From a checkpoint of a small transformer trained on Wikipedia.
Size: width 256, 6 heads of 64, MLP 512 GeGLU, 12.4M parameters.
Architecture: RMSNorm before each block, untied embeddings.
Training: 346M tokens, 5277 steps.
MLP neurons of a small language model. Each row is named by its layer, matrix (down: output weights) and neuron, and shows model dimensions 144-239. Each number is 50 + 10 x the weight over its row's rms, rounded and kept within 0 to 99. A neuron's up and down rows have the sign that makes its largest values positive.
A block is one neuron, or neurons of one layer that tend to fire together. After each block is what it responds to, as a language model described it from the Wikipedia text at the highest values.

L6.down22:60 33 66 61 28 52 55 40 57 53 49 57 55 38 65 30 61 34 42 31 56 50 43 48 45 40 64 47 37 42 51 48 48 54 53 49 39 63 53 39 43 43 45 45 62 49 46 57 37 58 23 39 57 53 58 52 59 49 55 40 69 59 45 43 47 47 35 36 42 52 54 54 48 40 30 53 43 61 71 54 59 29 59 56 71 72 52 51 48 42 39 55 48 56 41 45
L6.down165:30 58 34 61 43 57 40 27 41 59 40 56 43 50 56 61 31 55 44 54 50 39 50 22 41 50 50 53 51 49 58 67 33 57 61 28 60 41 46 48 43 36 35 42 43 54 55 60 62 31 52 52 34 34 50 47 39 65 61 39 39 49 54 57 38 42 57 50 30 51 55 54 49 55 71 61 57 56 48 31 62 50 38 46 44 59 50 43 41 57 52 49 59 41 51 71
L6.down199:50 40 68 47 33 52 61 52 42 55 41 33 60 55 47 61 61 54 63 45 47 65 53 64 45 63 59 57 47 52 51 44 39 56 66 47 49 53 37 48 37 54 44 54 60 51 39 44 53 40 44 49 50 50 55 50 65 71 51 54 48 59 48 81 47 40 44 59 81 56 45 49 45 65 61 34 42 78 58 16 55 41 62 64 50 39 60 44 46 54 56 43 59 52 59 38
L6.down275:46 45 69 36 52 48 56 42 34 47 48 21 35 30 71 57 61 47 60 45 49 67 47 44 66 50 51 36 46 28 39 64 32 36 37 57 42 49 48 55 37 33 48 41 32 58 54 54 58 53 68 43 54 43 68 46 49 51 55 54 65 63 55 49 42 63 55 51 40 42 55 69 65 32 59 33 47 55 35 45 46 48 37 45 56 46 43 56 48 33 69 38 35 48 53 52
L6.down292:53 39 60 56 44 62 60 54 55 57 61 48 56 63 57 36 46 43 43 54 55 38 34 39 39 65 62 47 60 69 51 57 62 42 58 40 50 52 38 66 47 42 72 45 51 31 66 59 37 51 37 59 60 54 50 43 50 48 57 44 28 55 31 61 66 59 31 52 50 53 52 42 55 63 55 33 39 49 55 28 42 49 49 59 52 57 38 59 54 50 45 43 43 48 62 59
L6.down334:45 54 54 69 49 59 61 44 24 44 42 48 53 56 49 50 52 38 53 36 73 48 44 41 54 60 59 57 64 34 38 46 52 61 51 54 44 52 60 57 26 43 69 58 44 31 60 56 38 60 48 53 52 53 23 48 50 48 51 38 43 72 49 62 30 50 46 61 41 71 51 46 52 68 76 51 61 60 64 44 40 48 68 43 28 42 42 54 52 45 61 49 45 67 62 50
L6.down395:58 49 50 64 33 13 51 44 38 64 52 68 48 32 44 50 56 48 50 49 56 50 67 60 49 33 65 73 38 48 65 59 47 44 48 57 49 58 52 53 55 47 45 35 51 55 53 41 45 50 58 55 47 36 42 43 44 52 58 65 37 40 49 63 40 40 65 60 45 46 63 42 55 57 45 47 41 75 48 41 53 50 52 57 35 36 51 59 50 66 43 47 60 46 41 50
L6.down408:53 58 38 35 34 49 59 25 64 44 49 23 61 57 48 41 59 66 54 62 59 50 64 51 40 53 63 60 54 59 51 47 54 54 49 34 53 39 54 61 57 47 46 49 47 43 57 60 53 44 39 38 42 51 37 46 67 56 34 57 56 51 61 45 50 60 59 63 44 54 47 37 64 56 41 47 33 40 31 58 64 42 40 61 62 57 46 38 37 71 41 49 68 42 48 37
Word-start fragments, mostly "in". Short pieces at the start of a word that a continuation may follow: the preposition in or In, in- word starts (in-creasing, in-tersection), and saw, near, how.

L7.down330:52 58 36 60 46 62 43 60 54 84 54 55 54 43 59 60 57 36 50 46 58 34 48 56 60 45 64 51 42 86 57 48 65 48 62 49 41 40 60 51 51 55 45 52 33 49 46 54 58 47 40 60 36 57 60 65 50 34 55 40 56 75 50 49 57 63 47 58 42 71 44 38 59 36 46 37 47 50 76 67 38 38 35 43 24 50 47 40 47 44 58 62 53 55 66 45
Name-internal quotes and hyphens. Opening quotes, apostrophes and hyphens inside proper names, nicknames or translations (al-Sham, 'Gecko', Macabre's), plus mid-word pieces of foreign names.

L12.down50:55 37 69 52 30 60 46 42 54 46 33 22 42 50 65 56 61 39 49 34 56 42 42 49 55 64 56 57 50 42 51 57 66 57 45 55 52 39 57 51 48 45 55 54 42 51 57 43 55 58 55 55 48 27 58 55 42 46 62 46 56 64 56 53 52 31 45 62 57 59 31 48 43 53 60 44 46 61 50 50 38 58 64 62 34 60 50 43 53 39 46 47 62 46 66 58
L12.down128:57 49 45 38 72 60 58 60 35 60 47 45 55 56 49 46 35 42 67 49 50 56 47 57 39 38 59 47 54 35 57 49 40 40 38 50 45 42 51 34 34 34 57 58 43 40 31 48 61 52 43 53 52 53 39 45 56 33 51 53 61 23 38 41 43 45 57 50 47 49 49 73 56 36 49 68 49 42 55 29 65 53 45 43 56 47 46 44 54 77 62 43 56 50 50 56
L12.down266:55 55 47 56 35 56 60 47 57 43 56 55 50 37 63 63 52 53 59 64 54 45 61 39 44 47 64 60 45 55 43 61 58 47 40 48 61 61 70 50 42 65 59 51 59 55 50 62 52 52 36 35 63 69 65 42 62 64 60 48 44 56 41 48 42 36 49 70 71 52 53 63 49 51 59 65 63 66 47 46 56 73 50 37 47 41 51 36 61 50 41 59 59 53 55 30
L12.down287:34 52 74 34 56 43 43 70 57 46 54 49 44 75 50 60 56 50 62 50 41 51 52 50 56 39 46 66 35 65 41 47 37 41 56 44 45 36 49 43 51 49 25 58 52 61 38 45 44 74 75 58 47 67 32 51 61 49 51 52 52 53 42 35 55 51 55 57 51 59 35 45 45 66 42 48 58 53 43 44 55 53 53 49 69 48 42 55 56 53 47 38 37 27 39 52
L12.down325:50 51 37 51 38 41 52 52 38 77 56 50 38 59 35 41 48 59 38 56 48 51 60 48 40 49 44 54 60 50 51 51 67 43 45 56 56 52 50 46 52 70 49 44 64 63 65 48 41 55 56 50 71 61 63 44 54 46 29 66 36 42 45 40 47 45 51 55 47 36 74 57 51 61 46 51 33 47 54 37 50 45 51 50 55 47 58 49 68 71 34 48 50 62 50 73
L12.down333:35 43 51 43 49 41 49 53 52 59 51 49 72 59 50 45 59 54 52 58 49 30 22 32 52 44 59 61 50 49 56 53 55 50 55 67 65 61 40 47 50 36 47 69 53 60 50 45 56 55 60 39 56 71 67 63 55 49 69 61 60 48 39 56 57 75 60 38 43 58 43 40 52 55 54 46 49 44 45 62 54 49 49 30 32 55 41 70 63 51 44 53 48 36 64 66
L12.down396:30 54 54 26 51 65 49 52 46 39 43 57 44 53 37 40 41 47 53 59 53 36 68 61 66 58 52 55 58 65 48 43 20 57 43 44 77 29 54 47 54 70 56 36 50 53 42 55 51 47 54 42 45 54 54 34 60 57 62 56 55 60 53 56 49 49 32 50 47 46 56 54 37 39 42 60 59 43 51 66 48 40 44 40 54 59 49 47 43 57 60 48 30 39 50 71
L12.down447:48 49 61 11 60 58 35 60 47 63 56 29 56 49 56 58 55 45 52 46 52 58 50 49 31 54 60 51 47 45 52 55 46 60 41 52 62 43 35 44 53 50 59 55 51 46 61 43 62 49 64 71 37 48 54 54 44 55 49 48 53 50 41 63 49 53 70 51 42 66 57 52 51 37 48 57 56 61 55 40 41 46 55 37 43 55 48 53 41 48 49 48 75 58 49 58
For and function words. Mostly the token " for", both as a preposition (unfit for, essential for) and as the start of force, form, fort; also that, after, mid-word pieces.

L7.down443:55 41 41 31 41 42 59 61 57 74 65 54 61 41 58 66 64 48 51 42 49 30 48 47 48 56 61 68 40 39 59 52 65 55 48 51 53 48 37 51 53 46 45 48 40 64 49 58 59 59 30 55 44 47 58 67 52 65 44 47 75 45 41 42 45 42 51 65 54 61 51 50 64 58 35 49 45 65 55 44 48 60 43 31 45 53 39 47 55 53 41 60 52 17 62 44
Connective and/for. The words and and for linking noun phrases, often inside organization names or titles (Guild for Psychology, Development and Reform), also for opening form, force.

L12.down34:36 48 59 63 51 41 49 60 42 47 49 51 42 42 59 68 57 46 32 33 66 59 57 39 49 63 42 47 40 74 37 57 50 54 44 50 62 30 37 60 38 56 49 50 53 37 44 62 50 39 44 48 29 58 53 50 31 30 58 51 71 37 56 32 56 35 53 54 46 53 47 64 53 64 47 49 50 37 50 63 36 45 42 34 48 49 58 74 56 66 55 46 48 32 42 43
L12.down67:50 48 59 63 55 49 58 49 61 60 50 36 56 49 38 52 41 65 67 62 91 48 50 56 64 61 46 45 40 71 45 45 54 58 37 43 34 38 52 51 55 55 48 21 43 55 42 44 64 51 56 54 51 63 64 57 60 57 43 57 47 60 58 47 58 47 51 54 50 70 53 62 40 45 55 52 55 51 68 61 50 45 34 61 45 42 44 61 74 45 42 54 49 33 37 50
L12.down90:39 40 62 50 54 38 37 53 52 47 51 73 44 34 44 45 62 63 59 40 62 40 56 53 35 34 49 42 38 60 39 34 61 48 55 49 49 46 59 27 40 33 37 39 43 55 38 51 66 35 44 46 59 36 41 41 73 49 50 53 59 32 49 47 52 54 37 45 61 52 57 52 69 58 49 44 50 55 34 39 48 49 26 69 51 29 51 58 33 57 42 57 60 59 49 68
L12.down149:59 44 58 53 47 44 51 69 51 45 43 76 59 55 40 66 59 41 70 38 68 43 55 72 49 42 51 42 59 56 56 49 44 44 45 34 43 44 47 51 33 42 46 51 48 58 55 46 40 50 49 54 55 31 52 41 45 57 40 68 47 45 75 47 63 45 47 53 62 40 45 41 47 47 44 57 55 53 67 37 61 50 69 52 56 32 49 66 52 50 51 65 54 55 56 51
L12.down252:51 29 46 55 57 62 72 54 43 56 50 48 49 52 51 63 50 60 36 62 71 63 48 44 42 54 40 16 70 76 44 70 41 49 39 66 48 40 40 43 42 36 51 39 50 55 49 38 72 37 51 61 43 54 34 37 53 49 43 45 61 64 42 61 50 61 46 55 55 55 59 54 52 60 55 37 67 46 61 39 38 52 62 60 51 42 53 35 48 52 43 50 57 51 55 51
L12.down280:55 45 66 66 48 56 52 47 51 58 67 41 37 27 48 53 57 52 53 50 59 49 68 47 30 58 48 58 52 42 39 60 55 52 32 34 40 61 59 68 43 56 60 59 42 45 58 46 37 61 58 67 50 40 51 55 43 52 33 56 65 56 55 52 49 52 52 55 67 49 58 71 37 40 48 53 67 48 64 48 53 33 51 59 42 55 44 35 48 65 43 75 53 54 65 53
L12.down330:72 43 39 32 67 60 58 38 56 53 56 37 48 60 56 44 68 78 33 60 62 63 36 52 73 45 68 49 59 37 51 56 56 59 60 48 43 37 42 49 73 45 56 59 46 53 54 48 53 59 58 47 42 38 45 70 53 51 45 41 52 38 60 57 47 68 56 45 48 55 38 53 58 48 53 61 57 56 64 64 52 53 43 55 58 39 66 52 59 31 37 54 26 47 49 47
L12.down449:53 60 53 46 42 43 53 52 54 70 43 34 59 38 64 59 75 62 38 58 60 46 37 55 42 41 49 58 52 60 70 44 50 59 37 59 51 62 54 45 41 48 51 46 49 56 55 51 49 55 50 55 32 56 46 46 61 35 57 59 53 53 52 53 40 68 40 46 58 36 43 44 57 40 45 38 54 48 50 68 26 58 52 58 44 63 53 52 44 39 45 58 42 54 61 52
Mid-word junction pieces. Fires on pieces that link parts of a word or name, such as "is" after d (dis-charged, dis-covered), hyphens in compound names (Wu-Tang), apostrophes, and opening quotes.

L7.down332:64 48 49 45 57 47 54 61 67 52 49 60 63 63 66 45 50 56 35 48 30 58 61 66 61 56 48 43 43 46 54 60 53 62 28 57 55 63 42 64 57 28 61 53 57 47 46 63 44 43 57 77 49 54 35 52 54 60 56 47 61 59 52 69 48 65 61 53 34 76 54 51 58 58 25 50 47 45 59 52 48 54 59 65 52 31 41 50 47 52 50 61 41 45 47 65
Word-initial fragments after articles. Fires on short opening fragments of a split word, often after an, in, the, or a comma: an' o'pinion, un'us'ed, ' '1923.

L12.down5:46 48 42 44 54 48 50 55 26 57 63 52 72 68 59 41 44 38 49 46 59 48 51 50 40 60 53 57 43 67 42 54 57 43 38 31 41 46 58 49 49 62 56 59 47 58 54 61 64 67 33 43 49 73 38 63 59 42 44 51 57 46 49 49 48 56 51 80 45 43 39 25 46 66 54 60 55 55 58 56 45 59 48 69 68 42 46 53 52 67 50 53 44 59 53 44
L12.down84:32 54 61 35 39 29 50 56 46 38 38 65 39 38 54 68 46 49 55 49 44 46 52 19 47 18 44 39 48 67 58 54 46 48 58 36 59 58 50 59 55 69 62 39 51 51 44 49 56 38 33 38 51 57 33 44 61 50 51 45 53 45 35 65 74 46 76 47 46 51 50 39 53 47 46 46 50 46 49 40 45 43 51 33 33 69 54 54 40 44 46 49 41 38 67 61
L12.down125:59 56 50 55 55 50 55 66 64 41 58 44 56 57 27 55 63 47 56 54 39 51 52 36 45 48 49 73 57 63 52 39 47 56 36 27 40 48 44 47 54 49 56 48 40 48 27 51 53 46 55 45 67 52 41 56 52 56 60 48 58 42 48 49 53 48 51 44 47 35 60 48 53 62 58 52 37 38 57 49 52 39 76 56 57 54 38 37 48 53 69 56 64 32 41 51
L12.down145:58 49 51 24 36 50 42 48 58 42 58 45 55 41 47 48 51 32 57 55 56 51 52 55 55 56 46 49 39 77 40 50 59 53 66 52 47 51 36 59 62 48 47 40 50 47 52 59 39 50 55 45 59 42 48 50 42 40 52 44 34 38 75 50 49 32 40 31 60 45 23 60 46 41 46 29 55 53 40 67 47 52 38 42 67 44 61 55 67 53 52 39 49 47 41 57
L12.down152:62 45 31 37 66 52 59 48 49 50 49 57 41 48 40 66 54 49 43 69 53 47 56 46 53 46 48 48 35 60 52 59 40 56 57 50 47 47 36 51 40 55 52 51 54 73 47 34 39 57 55 41 55 47 54 60 41 55 59 57 41 70 42 47 46 42 57 43 54 38 43 45 70 50 45 59 49 57 47 65 66 45 60 42 53 42 35 56 52 50 46 39 54 54 41 41
L12.down199:38 41 47 49 60 52 76 59 53 10 49 45 38 58 64 54 43 44 59 65 44 42 65 48 61 47 52 41 42 44 56 71 45 47 68 56 59 55 40 47 44 50 45 52 42 73 56 43 39 42 64 41 49 43 38 48 42 49 53 53 47 44 46 54 57 48 31 33 42 59 33 52 65 41 44 36 52 44 58 52 36 43 53 43 49 42 38 43 47 34 42 50 43 48 53 39
L12.down259:47 57 51 52 50 77 73 46 48 64 41 46 51 42 57 63 54 32 47 38 58 41 43 58 59 48 61 53 51 85 45 49 58 61 45 39 46 40 49 61 63 63 55 63 57 51 49 50 51 57 41 58 54 60 59 46 41 46 40 56 55 61 58 64 65 50 50 54 46 58 42 48 52 51 61 75 37 38 53 31 58 45 58 58 74 47 50 42 49 55 54 39 44 45 47 52
L12.down420:51 49 63 32 47 45 53 41 43 57 68 24 59 47 56 51 56 42 37 47 61 50 34 53 50 68 51 45 58 64 49 50 44 57 43 69 46 59 43 54 51 44 69 49 36 60 46 51 42 44 66 55 30 70 50 47 71 33 56 47 53 48 41 62 44 50 52 56 43 63 50 50 38 38 54 32 59 58 47 52 51 61 52 61 37 42 58 48 50 47 53 60 32 53 57 36
Detached word-start pieces. Fires on a bare space or lone first letter that begins a word split into pieces mid-sentence, e.g. "more| quickly", "could| escape", "S|cotland".

L12.down27:48 47 59 13 55 57 59 52 39 46 54 53 47 51 40 48 48 48 51 57 70 47 56 64 59 54 28 53 42 41 67 64 49 48 72 50 38 47 38 44 44 52 57 54 75 42 67 46 42 82 53 54 43 52 35 37 54 52 61 50 45 56 29 52 55 48 51 30 49 37 61 42 57 58 56 49 46 49 45 33 46 52 35 49 50 44 50 50 41 49 56 73 49 45 50 71
L12.down42:52 50 48 38 45 46 62 36 23 25 64 62 39 47 35 43 43 55 51 50 47 48 53 43 42 52 51 52 61 16 41 38 42 63 51 57 60 47 64 49 27 45 39 35 43 43 40 52 54 40 48 40 69 36 35 54 46 53 48 30 47 41 60 52 48 40 42 49 49 62 55 39 63 46 51 42 40 43 48 53 51 46 53 41 57 45 50 49 52 57 48 43 48 43 40 41
L12.down47:56 30 40 44 44 49 49 50 37 53 33 39 54 31 57 54 51 50 42 52 57 54 57 46 51 40 39 64 53 45 50 46 45 53 42 62 43 47 50 55 60 64 46 50 42 52 75 21 47 51 42 61 41 57 43 31 44 59 45 62 59 50 50 36 26 63 56 46 54 29 46 52 36 66 74 53 53 69 48 39 50 68 60 50 50 61 46 49 61 45 58 51 58 55 41 59
L12.down105:43 27 56 33 54 45 61 31 44 49 57 38 45 54 53 41 58 53 40 48 69 50 51 58 62 54 59 49 43 58 38 69 49 49 44 36 50 54 51 61 54 48 50 54 46 44 41 52 43 45 34 57 42 62 44 52 47 59 41 47 46 28 43 37 39 54 45 59 69 45 53 55 45 46 43 60 39 42 45 31 63 39 49 55 52 54 46 52 65 54 47 53 50 50 67 71
L12.down131:59 08 49 02 53 43 66 59 48 77 43 53 43 43 59 39 57 52 53 42 40 66 38 27 54 62 48 40 59 59 54 58 49 59 43 45 55 54 67 43 56 45 42 44 54 57 56 67 39 47 41 51 52 49 53 30 32 53 45 65 37 49 50 67 35 44 52 49 47 64 57 52 52 35 46 39 44 56 55 37 48 35 53 37 31 54 47 43 55 70 43 56 57 52 49 48
L12.down276:45 39 58 46 50 75 74 39 35 81 60 44 41 43 53 46 59 39 42 52 67 67 38 63 54 43 36 56 40 34 65 44 38 40 57 41 48 62 54 39 65 53 52 40 46 56 63 52 53 37 57 62 74 42 54 37 60 29 53 58 56 55 56 40 52 57 45 56 57 49 67 41 73 36 45 51 34 48 44 59 49 56 38 36 58 52 65 49 72 56 43 49 56 44 48 53
L12.down281:47 50 46 37 44 46 55 55 49 59 39 68 48 50 63 35 44 67 49 56 47 46 55 65 55 48 50 62 42 37 57 42 41 36 55 41 64 41 53 41 49 41 52 45 56 39 49 50 73 48 51 46 41 68 45 32 47 55 49 62 33 54 46 45 50 63 51 62 36 56 40 42 42 60 72 53 42 37 29 36 56 59 45 59 53 37 45 40 64 37 57 33 54 35 58 47
L12.down401:60 50 44 32 40 61 43 58 38 56 54 38 50 35 51 35 57 46 54 44 39 44 42 59 63 54 48 50 53 65 43 84 26 60 62 54 43 45 65 36 39 49 47 59 33 51 48 35 52 55 38 44 46 56 53 54 45 49 66 44 43 61 65 42 50 52 61 65 47 34 36 52 51 48 51 52 49 56 42 55 47 51 44 48 55 55 47 60 35 44 51 54 47 39 42 66
Date-introducing "in". Prepositions or colons that introduce an upcoming date or year, mostly "in" after past-tense verbs, such as completed in 1830, described in 1912, or Release date: September.

L7.down174:63 62 63 71 36 33 58 51 48 62 47 48 69 35 50 55 61 59 51 66 59 49 37 48 54 58 44 44 57 57 35 41 47 42 43 41 61 49 70 48 53 41 48 61 46 45 53 51 34 59 44 56 61 55 59 38 53 54 54 48 59 49 52 56 55 52 50 42 45 55 74 49 45 52 45 60 24 54 55 38 62 81 37 60 58 60 33 56 53 52 44 67 55 42 36 40
Sentence-initial "In" and mid-word pieces. Capitalized "In" opening a new sentence or paragraph (In 1965, In the morning), plus mid-word pieces in names and table headers (Y-d-s, Al-b-ums, F-C).